Weights of a small GPT-style language model, trained from scratch on English Wikipedia.
Size: 11 layers, 41.5M parameters.
MLP neurons of a small language model. Each row is named by its layer, matrix (gate and up: input weights; down: output weights) and neuron, and shows model dimensions 224-415. Each number is 128 + 24 x the weight over its row's rms, rounded and kept within 0 to 255. Numbers have three digits each. A neuron's up and down rows have the sign that makes its largest values positive.
After each neuron's rows, "raises" lists the tokens whose logits its output raises most directly, leaving later layers aside.

L8.gate453:128155145167141127154114138114148172136110126143120083126183132066124180142120169098122116118137148099148139145101125120126165147130127130124135108136131130136148120118099134130145115109132152132138117153129149114095149164140120168126169151126116137181100140162086136092161145127134135153084144117150089102114112170200182169143148100119134157122153139112150147170120159089128130121118117119118119100104148108096155157112129147141165113119160125148151186155135106163125103129140117136093145122127122105103163125115103118117164188101159135117090143154109168124156120129109165112
L8.up453:105144108099136098128104116088134124103106125144139139129121158133141100148168120101124132092146131126122146126096116130092105066111108146140104064157090141147166142124105114089161166118136137123121104182086122152117127140125116143082166140131121135134094127116134088131098112117151146155097105151136118181149128108150128104137166141129085171121136173165154106175130142100093111113104161115119104113158099168119116109173122114176163101152148148131158164097106131140108123084142131154114133125132134124177166120156152163123111105156148107078131113140115156114132115097109154156
L8.down453:136148084128123106149148145157133134135142133084164111134142103119143152104142137147146126107165082169096145116127103116110079104137102117096162099131093164141110141116149119123137149100144185157141138182122172150108148104111144095139138108108135126165104145145136147156181109101148101105117131174109139109139115152155101093158167123103110118133111091149116115166154117137117119115142105111173111128140120121089117162129118147154178141151127120113129130151135076136136183098155088145109141151156161124092144133183163108117141152131127142063146137136128128116148130090119153126
raises: "ification", "ified", "if", "ific", "ifiers"

L6.gate71:119101125154179155161133080085135146146115106115115130144093072171163142147118116149128114131104127117098122144115108111115111123153109126110160151133149111165125153099126121115180114134113130080126090158107150143119160101153119141101153111116128123137090099101101104158132107114136087159131117153137101091104101111145118147131143096102109101146138137117098145137122162132141121121163118150119107082125124077152134130141109144153125134168104120169165112104168131145094100169139109136080146143110124164149104106079058116132140144161141154108108114142105130169139106155097120102
L6.up71:121139087097125151145122097144124132139160144124086135110111124141095102116100099135098087155101119109097130112116115089109101136128108119096154131105129128093131184071090122137145133131113150122113116174130087187111104156110118099129133149135106118176114120095126151134157131121089106154141171155136158122150100150151080122133156130096131173128092123152114121112126095091110140133132108097138083100094122113114102099154158145113111146128111141093126127147148076126104113174131095141104111137119159137129117104126085135114141119133158133125094092122093155148143117191117102122
L6.down71:123125146119134163119081124135119120176139143109108112133127167103101079116144130113170096101134152101106114120082131124148135114116132127083112127120133146130130130143119118173144150116139123104125127105100148123079146132139129115124126145154116131119139136144114152152128098126097124150092171148128105104148169144153083136119139137091134129133100135142164109072158097118123122117135095098127166102114123109121073111134170090092103125123165129082132147146126088165135140145118133101111099166139128123169111187129094102132060128153173148150123128139083128159129141168164113141
raises: " −1", " −", " +5", "com", " +3"

L8.gate747:120171163128157151149112107098063108138153121105127070143158142125122147083133078162126113114123142136148130194153105092074198143154153087116151179130119085164112148135133115147102113130133122109128143106137131102154141110161113114110155139104138137094152146121101136073160132158136137137115188152133123106112128101092147140161103104115140142107162131167140118139123146133102151121121110136114137122140128114128131116094061163105155111143099163145124156121131123129151126167110133139130157151107104156125121146164153106147132175086142113135136112121133128109125112179108146144
L8.up747:156150095117154119119169105123118149094141099100079157136115113160107141144116122109135152126089141108109075143076125122100141129153142108154144140126126096136146110150103108135127109138117112149125132068141157094159139082116125134182169173191115173117102164143128144150142104163114126156092177134152156141113099149144127131098078174125044144141135139100131151116162120116127131147106106114152107126075134117132118123122141133115135143147124105123107130116118125128108142166107145114163141119127135152108159147111159081082140138105150128124158130179154130138150128112126093116
L8.down747:102089093130111128125099119212147135128106112111122110138090137147121147117150158120127140112156129128142128089155142140097140154117140113142100124156140154123128099148170115106140122124123161122129095069159148104125156133123097140177105115172195124167124107136122142174145154146124145102162116118128124116178135147134167124131107110103124132109146125121120147093122125109078127144133144076121121149158179133158181119137162131168105120126138103092167128114128111116148103151121131119129134110114144135118112124130147134137133121106163114161134182174092148179194105161155143144
raises: "man,", "man", "ront", "ly,", "t,"

L4.gate459:097145127103078097135129133117150114144111157108151066132138105139125124178110124146111169084167123116121135122152150105115136165098136138140139183114158148141116142149097184140103168145144130148191133115126098123097102126123115118156085132129101134133124110115125169140131164134101123098115093149155134132113143148124147104129135139129118138130154082116117129098122205128118123119081153091159085102131132141124130068122128063122111097131097064185130131155069114154147115148136140136150117175118130139114088141146139088131175142146129144146104097165068117126090123119118106173
L4.up459:096109148167123115142104141110089159109139119092113184129113166161140161143138104143130112134145150089124150140163162127148147166076170108134137151138161119137145099145135116138122113153128151133109129140169119159122122172123152120198100130143097093119148058124120143115122133116128110090078137153092096130148185115138117111128128095124159105138109132116156085116096154138134152097113141120154113083141159071156138103158142092123138134098125147116152129146136121172129139132142130177112147158136142150131138133117173112105147119155118165112123162173106121119115150144107108144
L4.down459:082147100094103115116099150115108100136105123138133173122120128123107152094146122152156114128107160122180154141109141151138145104099134132123140166144083148121131119186156108109114148109141157158118128150096088107149075105153138095173106137110143173137115155122125149105138134143140157145110120134165140140154096100126107151154091148129101130129106093132100127128152132120132132146078183099140121136130146114132129089120111061099130083096141103159098115166110142175083172110122126137105156129137136170097112165152152145127099124085165095156108137148165202107108108108139117132
raises: "ma", "rans", "man", "ese", "ments"

L8.gate603:117123128125167193152128117170092146113118129133123095129129127117092121100095156082122175152096150172110121185095111122114178131129105109120079157138118143151104161109100158145126115118091126118144155147116078143115155117120147169152156156094111145097156112087095119162118166153172152129134103089135099129095113125145157109131111162099150116105151107132127130141121163087125144143179129169121137086165111164145092092130084135131183133144113135168129099141120128141146089103119124148098117163174131160137134103167142121113136123138112136094092147121151122153159095119122130129
L8.up603:155073160126133157136125134121105210138135135153144111144125126164123116133103153103104147094098126121126105109117138120130137122141122187123083134092150106132126181124077104140135110126101128131107123198161111149132109162150152169142143150151100114097128152120097145161143126130130134145129074092171116182131121089154133100127137123105190139116139118166106140126120128062103157133157170100129123140126120172113109118147169112123122128137146151137095129135177127125114127115136118078155180140135102164131117131158114153139148124155086149134122157116110117157126115175111132100
L8.down603:132170127143121156155124111078132114140163115111132118163117118090118127093130098164125130115131179116130134130150192103124102116149138172122152129159155096101137115157149150198156133128136120156115132130163119144149101139128165129130134153141103169183093134149114134106119122106115109102178165154139130121186118158139104165029137109158114135135095119135087160114154145159114157139150143140083123139170125130097113129137108121111141110139129161168118109099075140162131141135163135096083126149153121118117119152153129162139098117108146141140137091126162154096171146142148165122
raises: "b", "bon", "s", "abi", "n"

L2.gate60:114132154121131114159136129138099122137124100141128131121114148105157125102106099112117134136152103104138136167106104147134115165081123114120145120123142070145135059126139089106132125156126170130101071190109147137137127138106089073142137124097183119110098118114108141118146124092119167164090148136086109125175132128161130112108078070121117120135169177111133131170139105106135136130097154095155142119113142144133152125112155110124110101154106122134097092128121122107138139121140135133098092150108106096106097113121098135083091125171122101134136103104158140127148169139128075109
L2.up60:085107168137130122136150135159146157155130116137089121117155136061139164127136186124149145122129169120152107143096128190132122147103134135147092058101120118123114115139145107140161074114145196131163088113151141144126126112166089117105091139111137086102116147117078137085154107102121161112090143130140105114145083112171089107131111098113145111112094126109110143155094127139128114140105110099109141086127134140110163132104146131140142099148104124127116097140080148077109103053168151141115072124137089107130108132148165141111142122162140134158163144113139120153185115147152115142
L2.down60:133117133123143105145127158135094159100149116145131138140149123131116109159096164123119129140122166095152113110082128135155106121117153117160147178140145121155135098127141063124111123148148148154118113138138167102208163153122141125120160140131174122113114105103118133099132118123087174130139179095083076138099109121135140131107120094161137186109127164148098129129119120127126096117160092131121117117092138134143126130115117123141115103090108112158063119142109103152135183117111139119117114126077127102140172139097113157123130132149146089144138093142156115068141148168100129139
raises: "e", "s", "hil", "ck", "g"

L2.gate214:132115159135128112111111123140122129147111122113098130112110123158124131133128099106153108140134115123167117124147118146166114096125124108120152123156107118136141132128149119129129111154110120142129135152122108135143114167098164131104079117145151189123110154093182124186113100141144104128121151120136123151149104120098131127214073147091077116129117138135132084112108122110119121162132084197097101121127106102145154121138121104111121060185098091131184142135155163096126128110164161098143141138128104144134124143092137160119107150142137117133119156126118129118147137146086121111
L2.up214:129092130130144092148083084141115166182129103138121120088175138142144164115143138109157106137147156136133160119082095123131126116130122112139110124123155142122122148121124184166121152140112106103097125105127112127146115142104125116119110096137101158153081063131108126128145143146139148123108138128149111103142125126165122119152100107134098095112116153143151096098135162112149128130133113133108120087141115138093159149164124078114167135143163108087122133107116131103087139104104134150102140104098094126089115197100144113146112138083122129100157134117132142099139110098058141139
L2.down214:122121076109178122143149174140136123104110140146129107163146132110109116133113146115054185131129132150117117176158142104116118123134124170139124140098141140122088077089142135110126158101134141126169146133128108151091135115137097139117168120109121087121143164155125154113139138118107151139095128129107129102127122130136146111113154112132168134101116087141133153161170148099122100126155159102168119159096164126086124100122129121154105163093138151162088094132091103120176172152112103160144157143150181080126142108123136130103138127152104115133128164156087119139092128120140132133
raises: " tournaments", " teams", " coach", " scored", " players"

L6.gate1184:107114155126100115144139146116125130107158119096135097152132138106149147157149127117121163114103112140139094117133099144127162143151087089118122147129148157125137170123165149094152125111125125154118106122132128101130124118153140120164094107167119108107148140130104125160100147121133141118167113119120155123111123102126139123132102145109108097141150128086111123132097153141096139164113120144114119144072118147128118111112108128143100127120143103137130141134143149120132116162123107097099144136117154125156132084104153114154088149110088097129118137156124110130099098138128149103
L6.up1184:134119150104113133135124146117107161089185115105129091157137131129159121141113105102155130103165130134063081129129148133149129186133093152099113109110131173102148146117137130166132164096156124148089143154179148123164134109154148154166095142100135141121123112114113152121093174189110087122131126164134125125130175088186147136085100136123147150135165086126105107137181123087082135133103127124104151152106126093149137109134136126127156113101118108119136098149112123144169134093140088149140087124173125153169118129110167137134096112132122104134091139130121160116073138148085153143
L6.down1184:131139141111113150128103111154144153105136148106142122159092113158132106152127164099161112099098092131119129115135156115124146147108119144114114091138122151149119156180134131102108117121143091116110129138152155083157078177146118149105170122133090124115092127131149157145118140107142140130116141111135075138126133122157126176110114172180095108153109113148116163082123143140148091158152130148085132123104114130141117138128120168106165116149149139142116142131094143132156053071111098076129117128073124168128124092135149123135118089155176075154094162094116090149092129122107157061
raises: "y", "ice", "y\"", "ie", "y's"

L6.gate867:100115144172108132164124134110151125091092124164136117106084145126130145087126163113126141159073101127106202139101156124096103145140137102163137121146164156135106160154135132128133144147139138131111157116150109116141114148134145128129144069104090134172162176132152188133138144145137062125130116130095117102139118116135139141132125138160142080108117156173083110131165169151120124078125114157159176135114129113151161117068116105145132128174134135155133127104113125160124128126125129159128114142102130089172123103136117109133129139092108078124142137120153132106130162153116144144
L6.up867:143152143120159155160097139125147134176110161149114070118145154128145173112124114122146131073165146112147123152119118137129121121088140152157127137136142148090115143090139149140108131112148145079119151129113141121113126097154129154118123127138092131138155136147101123135138105144150128162120143134130129108125150129141136160144143084103133093137092096146110141135112085158154130185115120140119093133141167134117080092148120103135112129126119113099149153123142139140103133149124150131081123138159134142145093138162130161158177140170157138150118156145120152112196143136094092146
L6.down867:073103159194131094180151114132129137131125119128144123139187071129095112120140129143115106066123154127103123121096140090120118120114152126114141157119124088162103111129087138145138131144130169104099169135111156090138112101097138140138132098129098124128121088065117109123138113129091103152128139164122119130116117176128141114109107138145123084118126159111094149127142180116103098133102090136133168140099154110133146113115130099090130107160115101184083099154151156099144094132094129138131131128103101102141131101167142085091139151147111126141157129129116105113127141177150156096
raises: "tain", "ven", " possible", "ted", "e's"

L8.gate568:124159163147110125178117123112131148136147140187131120156151107124196171120167110134103119128148106115144128115130139111101088125146142113152164131140123158134143110108099152123150157137118117143095169164169108105129142133134172130161145135096137135124127132160152097133098133142134118142141064141189139155144126122144121136158131136089112121160153094136103156134100130116137141148130141102132099167084119160136120162107153107104145146150123130166102103139151126128126125142146129094186148133121076121093127146089093180140124126173149103062149152083081126159153136160110131096
L8.up568:107142102130122128137169153094145128145141203116118144092135082117141135185114107113160154184127133137112122142136135127126176086098122150089178158135112100098111131162110178115091125173117101167153115114142141155129112115129149140128154157149099154089142146111121142118146110119137153145128137146115119158130105110130103177125122170143149157144149112110115135128105120097149086110094084124125157118112150131107166149150164140136140164135121113131127164120134128125148135120119165085120126107146124114121141135141135115115115116124141127131110117106152118091113121100084157121
L8.down568:159142137098124109126129149102127132095143142133116153129184141125188127124130134132051118159106163100128149133107125104143083103146113126190173128083104108110186133092086169120139162135163123122127132119169129150079125108127153125112137123122099094151117144160136122123128189178120106141142126133126155196124121122115116132127132108146160109125160126162129092113118140093109119155166146106137119127098127130135152164133130117123150141123147146148136134130127109148150255117169149121163100124184105107097098142109111172100143143107086140172134129162106127104126096169121139090
raises: "OL", "AN", "EL", "AR", "IN"

L8.gate881:120178132128094095159090127090106124144140133119131151104124124123115151099081103130135138162139079124158149139071156185099167120131125136140131149144127094119138187124121154103139082124153093112132154144134130107111107098138145125142132118121135113142135093160161147121113147130160113121120183159118173136091133152128138161128086121114143138139160146126107134133092151094165142135128137150133105185105109069136151143069082114109139115147099109143111192176153098125070129199121149149098131128157106100176141112068129176161125115148113127081135139145109126126136112121124127113
L8.up881:140135117102101157154141116133143104135111155163101157131140106113103125127124126103121078161110136102109107109095138122125169099111106125142154127124108173112120154125079128177125092116125060140131136142116123106156127166137132100121130136116104130142132131175090132099109108123119140143088132138091104116117155162123121161104175135156119142116120129112126118095108118146097088130148106052115110133109132187147138106145134105109122138125182149045099145145161141154144121140114118135124146123150130127164131179093128151131146071119111126130106123096095158127141124171127099091
L8.down881:137108148140118099164122099124132132121173133145137092125130117173095125136110108136049105145082169156099112092154133117140106131103168153102111105128118206113082144100120110115114105121123115146160114103103130151088072082117162154150075144163141137180168100174144141114152088121127150131152144121123030087125135109150144165156130110144141158123147115123150139102139112126090121106139087108133107138112110127148076134125126085155115172159119148121126117124152121141117150152112144139160151138126127129168090192165117149101132140105126120144113151106139128118120109137142125140
raises: "ology.", "ology", "olog", "ology,", " Roll"

L8.gate1056:146126120147115116105103160187111133162137113172149117130114084147152118120182175166126138083108117147149148146095152122110165173158160124121125131099140137123126099137145162075161129133130153112150138080144068120128139122169166138096108115116142129129111139120138162166146166112128122095161131163106149085148155128154162128116108141146103093106125147105148129164080112154152072134115157168170131151116110134136165142105150116151143115117143136163130118124133158097130107135135153127123141152133110114131120089109132127132099153112127078141121144080101088137179114171132125103
L8.up1056:121121122173154091098178153161183159106111110116095149139117110113117103123136170134101157123151108130170177105138125133123083127129170148153168117089161155161120124145144164100122108127113098122118117122100114159157130099156073106121109107120121100074133147100147130115147097105142145143148137128136139123149117136150156131122114130138115090117163150109190126163116093151140110126140105135130106148110121126152125148152153125084105106138133169132146128121131138088141128114124136164135126133189145149136127128142168128171151121153118121150125180132150137129130121167158129074
L8.down1056:133119124131157145116151113142115157137149131102145152148141154114112114139105113126144153109143081141131167125104133102110139133111149119050075111105148125112147095125107117139115128145107144128135117169118132137166094151126125151156194136104166127137150076115122080126108123152109163109183136123131135146097154124152132120147102168168159111094126110132114133127075129120138100151127116183116152113121118124155133139127134092125100150116129132167156154101130170137118233121094100152132112141134124098138102165147077138085120150111152120144086116134138135131131135136148130148
raises: "t", "ez", "t,", "t.", "o"

L6.gate1147:127095204109130143122157148160129098101126128130072137148139153112153172130124138124124156111111144173080122141114167119130118138145109078118156132127148159164140116153132131105140123092101115161148149104151155148121075070151129155135140144138087148088097110144150114119115130109131080099080102106153112092117132134104130111180126141149150134185110113108094166137115097119122106151141087101152146106145164088140188121102101189116140150082083143132130136137144164099130124156167129135139136164130110177093111142102136096114130147132149120122145137146130091071128118121142144087
L6.up1147:140145150115118118122124123148113111170101116148152131090142119122115120176143111139128092164132152119123127169138143137098144159089166141123091102146129104105127140141148093138152125138123139111081102151134102081192107072133141093114152109136162140082137129142148144161098127144098111125184117137162106125129150126165093120113098104097087153172142147165135185123118158153114149103094136153159153091134117105131154122118171099086118146121128105119128112108122147138112140126140159091137113141144122098163085147094133122134100145115119072129105134137127128162108131104113085099
L6.down1147:099136154117125130111154142142104098130130141159144119130107128102168133082138132115141146130129143156114148128102151098125139148153141159133115122115169147134109120137118107164107116113141155097117155091133152089125104135167147113108113148128083146041085143141112119144116147089152103092075125155162107121131142150107158125151107105121122139158133095136134120134120098190121120135161107130135140103141150114126187131111137121142092160137083128123141157155119148110093105108143139131141153131100092121104122114118182035143157162094150102118132105163146123159148129107125126064
raises: "<", "urb", "..", "uter", "ux"

L2.gate132:142121188097092124126168108142108125075166157100113125157131108123153133169110117164081168150125132138095134102136119100135163156179141140116157114130137119129145145119137113131128104127112096151138081156114123132107109113135102109172161131156096134121152129131133123146128154182141137172154109143185133086125130121150131140121132130070118110140156090094130123180140175131117145102131120106105093153111119120138137113105133114104158087107177106118128122124090144086156115159111062105101136143138120178121155132131123132145139136133111140101111143155106095114096152181087119138
L2.up132:089175146159148148106141119114128161141139147155115148144133123151104106117147134183126155095151126122123131133127112095141149136128170152136144131129141122114144165128147084100127119194105095141151125118130081130150117145116117128111121152171145115116132081129130114128091157124108154136137105121114128117075139138118142064084156135084129134164124106125084183094121126109154143108167127136088134121084086132125114138111154112088138124139147130159122110082116125115151123147104128122159133131157124133096132139144127123104143123101128109126090118116101174131149097153109172116
L2.down132:117116099126130136141135104144122123125112105124140103141135132107152141105113125124159139114130139159137136133113117142112061112171132096157120141117103092178085146129129122149141100150143130117133153138172156156068112133125099111172130141131087144135162154130122141140143139161122114108146145117116156133059108115114148104138151128117118099144080123179130074133135121112114104083108128177135129156107097135118115139088143074164137137119155133108144117126128137090086174122164139126140124145138163149115107104120133113103135140110109123137097164155142151132163163147208135127
raises: "for", "ters", "ty", "ted", "tar"

L8.gate322:160163167125101131138135160120156145107137130137146135113130126176099150122151097143108122079117112137131135202121158099117170130132175155115140129132173110113161107142193129147146139110125118127128131156142184121116152117152102143139149114096130148166117144158140101099096137148119124162160110156140127123099135107127127146144100149114126127142124093129127157105098131136154107153114125175122049120144142118110140136161099140103121147133123107132158133121139130129085113204131122182183147135153079105094112112119110155123107126148151128057140152141118098120183139129138083133
L8.up322:150167149164096078112169149122148142116147111109108165164131093163109148107137127095158151095124129141142118168088150160157110094144175137104135094120138184113157096139153115176132087118114111134152099110137171161136105137125110139140138167109139163148094157124131084134120088145153166133160134138110130114107150119155139140108143104094117156118121106089155135110125132173099123151146143173083116106126062123120166138107135165123112120141138115105129168132148095134104132165106135130126148111136140112123151124121125147129150116138135124126147131129097149115177131164118138150
L8.down322:155136137160116084158129131115127151135158076129119146153146089146122152129127096109139158143125155184128105135132128166167138152145128127092134088144115137093126086112106116137128100132097109089163098111101180121076093144121107113129131151112143135143136144138136082128108111115108183114120146147098126141107104130166132115116156132113122145126078087135140132099137120174105151096143131079119127111121069140142140111109135127129148121129125156127147130135125087129145154168099123116113113082137165164129176121173138125122163102103136137078174135123141150135157133103120116150
raises: " \"The", " \"P", " \"W", " \"E", " \"T"

L8.gate847:152126128123114158140133138100162110084131102149148103082125136123123146111133097102131117102101107132178116121137172119141126166102109118131106140133120153139120100119093087127128155132130150132099117154124144151123142156124079107122094127074136113137102110161128124108127162144125156142134157144130143135129120141115119107129130107145116084085164119124118124199130109087118166130156153114103119140112138140114118130122146143141134154100147133124184125115136120117124116147097142120095147124094129157141111147153089143119108111139117097069134131136150149142130127086146145202
L8.up847:173090119119139158144112130131123088119147143132160098097122135113129142099174122134143146137085097154159053111128140098093149108092101102101121139170086135096118095152098111110132134165145130133129141108084097111111092159126109121088085158104130121101103138105096149149169110171144113123129148127103174145112093151145111123185112108138120138133163138164106108123121089120135139095178155084136098155137133131121157108136123126169116145113108129139170157132150136169117127144173130122118126117164146147126131114122124139109129109134121104128147060124152155100131130136153153164
L8.down847:118119155118117130118128167099098112131113147133107140151146106125156139098115156127161127132133137120115135208113086089128135114135179109150145116133086139108071175089141104130131154146118145140109131129168089139113108162135162169086157111150126133156126129083151165129131119176148112132083137130166127147113145134157158157127172134142137140131130135116163129149132110128111138150134127148135108110138125166139131130149071143131125150118116135075132137156153080090076249152130108126162152161117095146117141092125122141143126101117111137157091084107126101131114084149086137100
raises: "ous", "ously", "ated", "ous,", "ating"

L8.gate468:127147131087097155132129121122132141179155114157160122132124135150107134134170075159161124147137154134092143115146163111109123183153126146136101140130100133113142113124126088136147102094146144109138100133100080151154119084150106145136131137126178110169138117153122115147160123148184148110118150136150115137154129088125156135110138124071117139123148125125155097169149129120154123165145133162104132125114136125126105116137147130124145106145130130158143132154105119091146122122139145088176170137043138102105146120106129137141119109128109129092111144112127160183087113170112171117
L8.up468:111142127119120161119142083169159133126103141142127172148103111104091121127136147139121150146116174163105101127154151158134162118151114144117060102130100145097114154131095080169158113128125144115114142118145160107128076105099145167074178177145185159155131090121162091154099087107136143123083145113130182122100158102104133114110151128094135144150143122143162160093172160092124141169138097168100139147100144131136118097117152122142125147140154114071107118139142120103135143130115153108153135125096125078089141134149152143133116123099126139113111148093143126149088099158137139122
L8.down468:122120145105106120164134137123109144159139086128088152120145101118095131125106128097121136099113131137116155092128116145127140095113118134111083107118130178108164108136126106126145132157128129146138187148152144136079062115147147157158121174140186185189104148131170109139151114126122107099120174108134122154093134151150100146114139135114104129142125092099146125123217163136092080146085125115124138117121102064133148080121133113096075119157173129135153141148110107164139130127162110098145138119126191124131125131114147097136138148111141170111156155114133147148148132179144135114
raises: "ja", "jan", "ika", "ice,", "ic,"

L4.gate43:170089148142122130150119154075093133112099115167132079140123123195130162125143129132128118115160086118142125117151144135110120120121175115101133119110077119109121116111114138127109164147142095115111131126166141142122126118091117126123169141109092145125144142138118174109109148125141124111131163117126132061142106177111138103120075101094118135144144084169111142104112122129119195135089124105140150125109141086111138102114105107131120141117134116131159115150128138121158124092132114151155148121147078129140085152096107165092147139147145166119121111105087107110144120141118146176
L4.up43:130148070107087184128081146122104138103179120081161117113102182105157127147102097136147108167145122137128133143144097138125111140171188082115105159106104168103105147138129105079096121106161085111107153132124100126143110137108120100135114109099126147099118148157172120121123102145104137121114126138125091137136119172126111148152115120126109117147156116114140164168156113137134144135118139117136143138105110132137114093138136152124156129126107123198111167152148115126167116140085115172142113128157137099092140182153143097099058108158120148170099089141109136092136102130151128090
L4.down43:167115113102136149089134098140090077080101093120112125125145163131162117138106074121173077119135143109124143113110122115134118132124144149085149143128117151122126111109169140123107114072135125145079185129128143120155148165126132115133147125129115138142117131123154157122134138109145153144197128046140129153101095140113153091132119089111130097138159188144165087082141092111112130165119114148131168142099133116126142122101121143134104104123170152163136139186071131078147166111126105131132119132145093124140088140099110132157120132142122128078141087067156110125119115110132108135
raises: "aster", "ys", "agn", "other", "adem"

L8.gate852:168119108127119130148134122141164105123132164099142103150144074140142172158122112153123164124149125172130174120125141146143103098155083137135162196130156117136165147164133124157100098131103164138124137095157136095168169131096100142109157148136139147115180150137162130178145126133145058146087098132145141106093153099145168096138115134122112130115153108139133157141120142072152143111158113133122122150099144138164114127158101094159134155126104115126111142120124140106140127149122118111157128152214119153161118097129137107155153173136108139106086076131129090136124127148128145155
L8.up852:133109119147081144112072134112132144096111107098141144137115136131154145127153127156092091119152175154160145132129150156152171182136075174126132151142142141145158105155112116135138150072130132124129144125177148140156164097118077130132130147108140138093158112158172120160148145133149111109075090129104078151107120067114157129125125151126118162116101112160099171143103139132090161160160126121104126107093125166140119179181141122107143152128136144126090117120123102147143141117099133135110133153137117126131128114085119139172101150103122128102104069138162144182160149151122128106
L8.down852:138134133157115145135124158132125129106156163110098155096158129160156171141104124144113123133151106116169134151141156105098100122088137136089138149160130115101125115100112112113112136110149132106115137133128146144096133069092110079138078153113130073113112154148137086139137126171124107125148132116115174107128144099134136133152101119104144137130147124133119098127118120124090108138137108107157153154141132135142093140128136137103117157162136145097172122116111103144179202159149118149134085081161123116111115102091139151152149096104123141125185102133118131145140135136124109165
raises: "bed", "R", "'", "ń", "',"

L8.gate901:122135119156127092124135161166135084155083153088151145129131136134126103177155101134132125147116127142106149121104098161133156134131093148126152106129128122120109187097125122118061119125143162150129128128121130136117125100077123137135122124094112131135177116138145136152134157113189122114131092132125113141149072147120133095186104094137168144147113160131152142131115109077115131105117172156093153093086117105087128099129180097133134096182163113144164130151125135058132120131147105139138103139134100146137103128111095113149135169146159127092132139205120137133119138128136182118
L8.up901:100125124121132146099110129128118161147122116157129132129137104082119139157179144146104115140095089153118161156129123108140129151103110112132137086151094096120119120162131120172123101082109155119165113086108100123129118144126121128179134134136115125180142179113152166127146097094170125107147161115126135152143127167147119150128132113144161160103131136118098139140135084127133119151136141105154103139159128101131116095122155130126110141120102162121130142150152106157141142140132113116195106131084139096152129141141133142106148072149126134142150133140112119147142127091166113112
L8.down901:147107148114128103133133163100107153114114111125107118141156092123120149114180178137138110124096141120135151091125112133145145111118150154158084134108089137103129124123156138140136124136149116119167171113121129142129097093122132185121149161129096146108159143106147177116121122101132170132135144094103127131148131153122141127150095113126129077103102131141137095101148115153118139138112150098137142108161122113096128124161104106087105091113104134157135130169148097094112130124139126135123082141147128123110105140134124124137142161135159146168135155128123117152111111115144153131
raises: "on.", "ons", "on", "on,", "ouse"

L8.gate166:111120119125089123126132100140138115128088110154152130130169150129140136158178116109105109166159118133111144169141113147142151123144137074143148095118105201143139129097129131140113152100134099163114108150169138112121110110152148132116114134139158141165124130160125148116081135149087139094099096179090112142157120103140148090112132117128129177133147091130135138184144142158126131170107120113145117156096111106105111128107125119148087131100146098118174143117152167114121125143135149122144119140136077154115112105099075090127091128116107115124101160131130176149133145137106157129
L8.up166:104139156133101106126115120168084108145153122182136140125156166129137165129125110116140120150163125112126177155117087120117122101149103120116091112135123127149131123168169103161153152090108128130136096145112091156109139131152165107155112129087113145079121071167159110147129133128167116135125074174126161145187130129138131128192113130150136133148131134095117098117109087140124116107100169136157116140128140158131098139136144122122170126116093146177147103200165131146157136109173090096159151119119125136106112132101110123151082104117115108136100113089138143098121174154136134088
L8.down166:133140114124133183116130092105151152122096164149123137133063120126112129157146082125135152109199131130133112149101092182124126130144155076085118130101102129120117098125129142121147124130108129160132128116114121131165114113145127141081138170151085123142122093089160162129076078132117124125123192118139151095118156141113123103092156183095079134142163154139108085104149086134112185158093106193101109145148122139158140123124124107114115153061087126116121126131129123161153087127095102155091107140165140119144158134131152089114123134087113103117125146102111162151129105120178089129
raises: "til", "to", "ters", "ter", "che"

L8.gate351:120124177139083120127150137089112139164126118179132090178137158135139144131115073148112151157136123147099155140167125088124150134142118144142182124163121111141150158091180104109126154123142103080101121129105139151132132125126192103087127110158149137098106096147116121139094150150121127142115103107136098154136134150152132109183134127107157103133166120083097140133105128103126153101048097114129128138087166154067119139076127149124099141129159137147131138151129204159149109160122109107102125144116135107131139173127113191155140139160128116129118156132101141149108170151135124114
L8.up351:119183148146147095100138144119118136127144129118124123136090150177141100152119102148116147140088106137119149141128127089117127117147103112110152110159135104139114117170107114110129118079151133096125194160072098165137109174119129097128095138181178128143102073123123116098114131167123152133072123144139159132146107113161097131160172156093121112122141090130094131156119132114145151142090098131142154138099126123108132128108109155126129153145138139140124164145111120143117133134106100140098103130134170136154170155162124126111135149147143094104120130140131184137119122176105122112
L8.down351:139124138113149109099093091172101152146158161081119157129135084173113094133169164136132118116133142102132176151121102133110147108090083100149125171105114136129121115102112146087162094093132146114151125152092121161101078127162131086173164116143167114148151130108103127117150120093083107130132123086135105171126148116168108117114091144123111118117151127142137163134108140123146130119089095148148160072119084130162133118113131147131136127092100171097113190141141153068142078134111156122153127137079126165132156132149106111141098154164153124102130127127152170119147131100088107163
raises: "ie,", "ie", "ir", "ale", "ian,"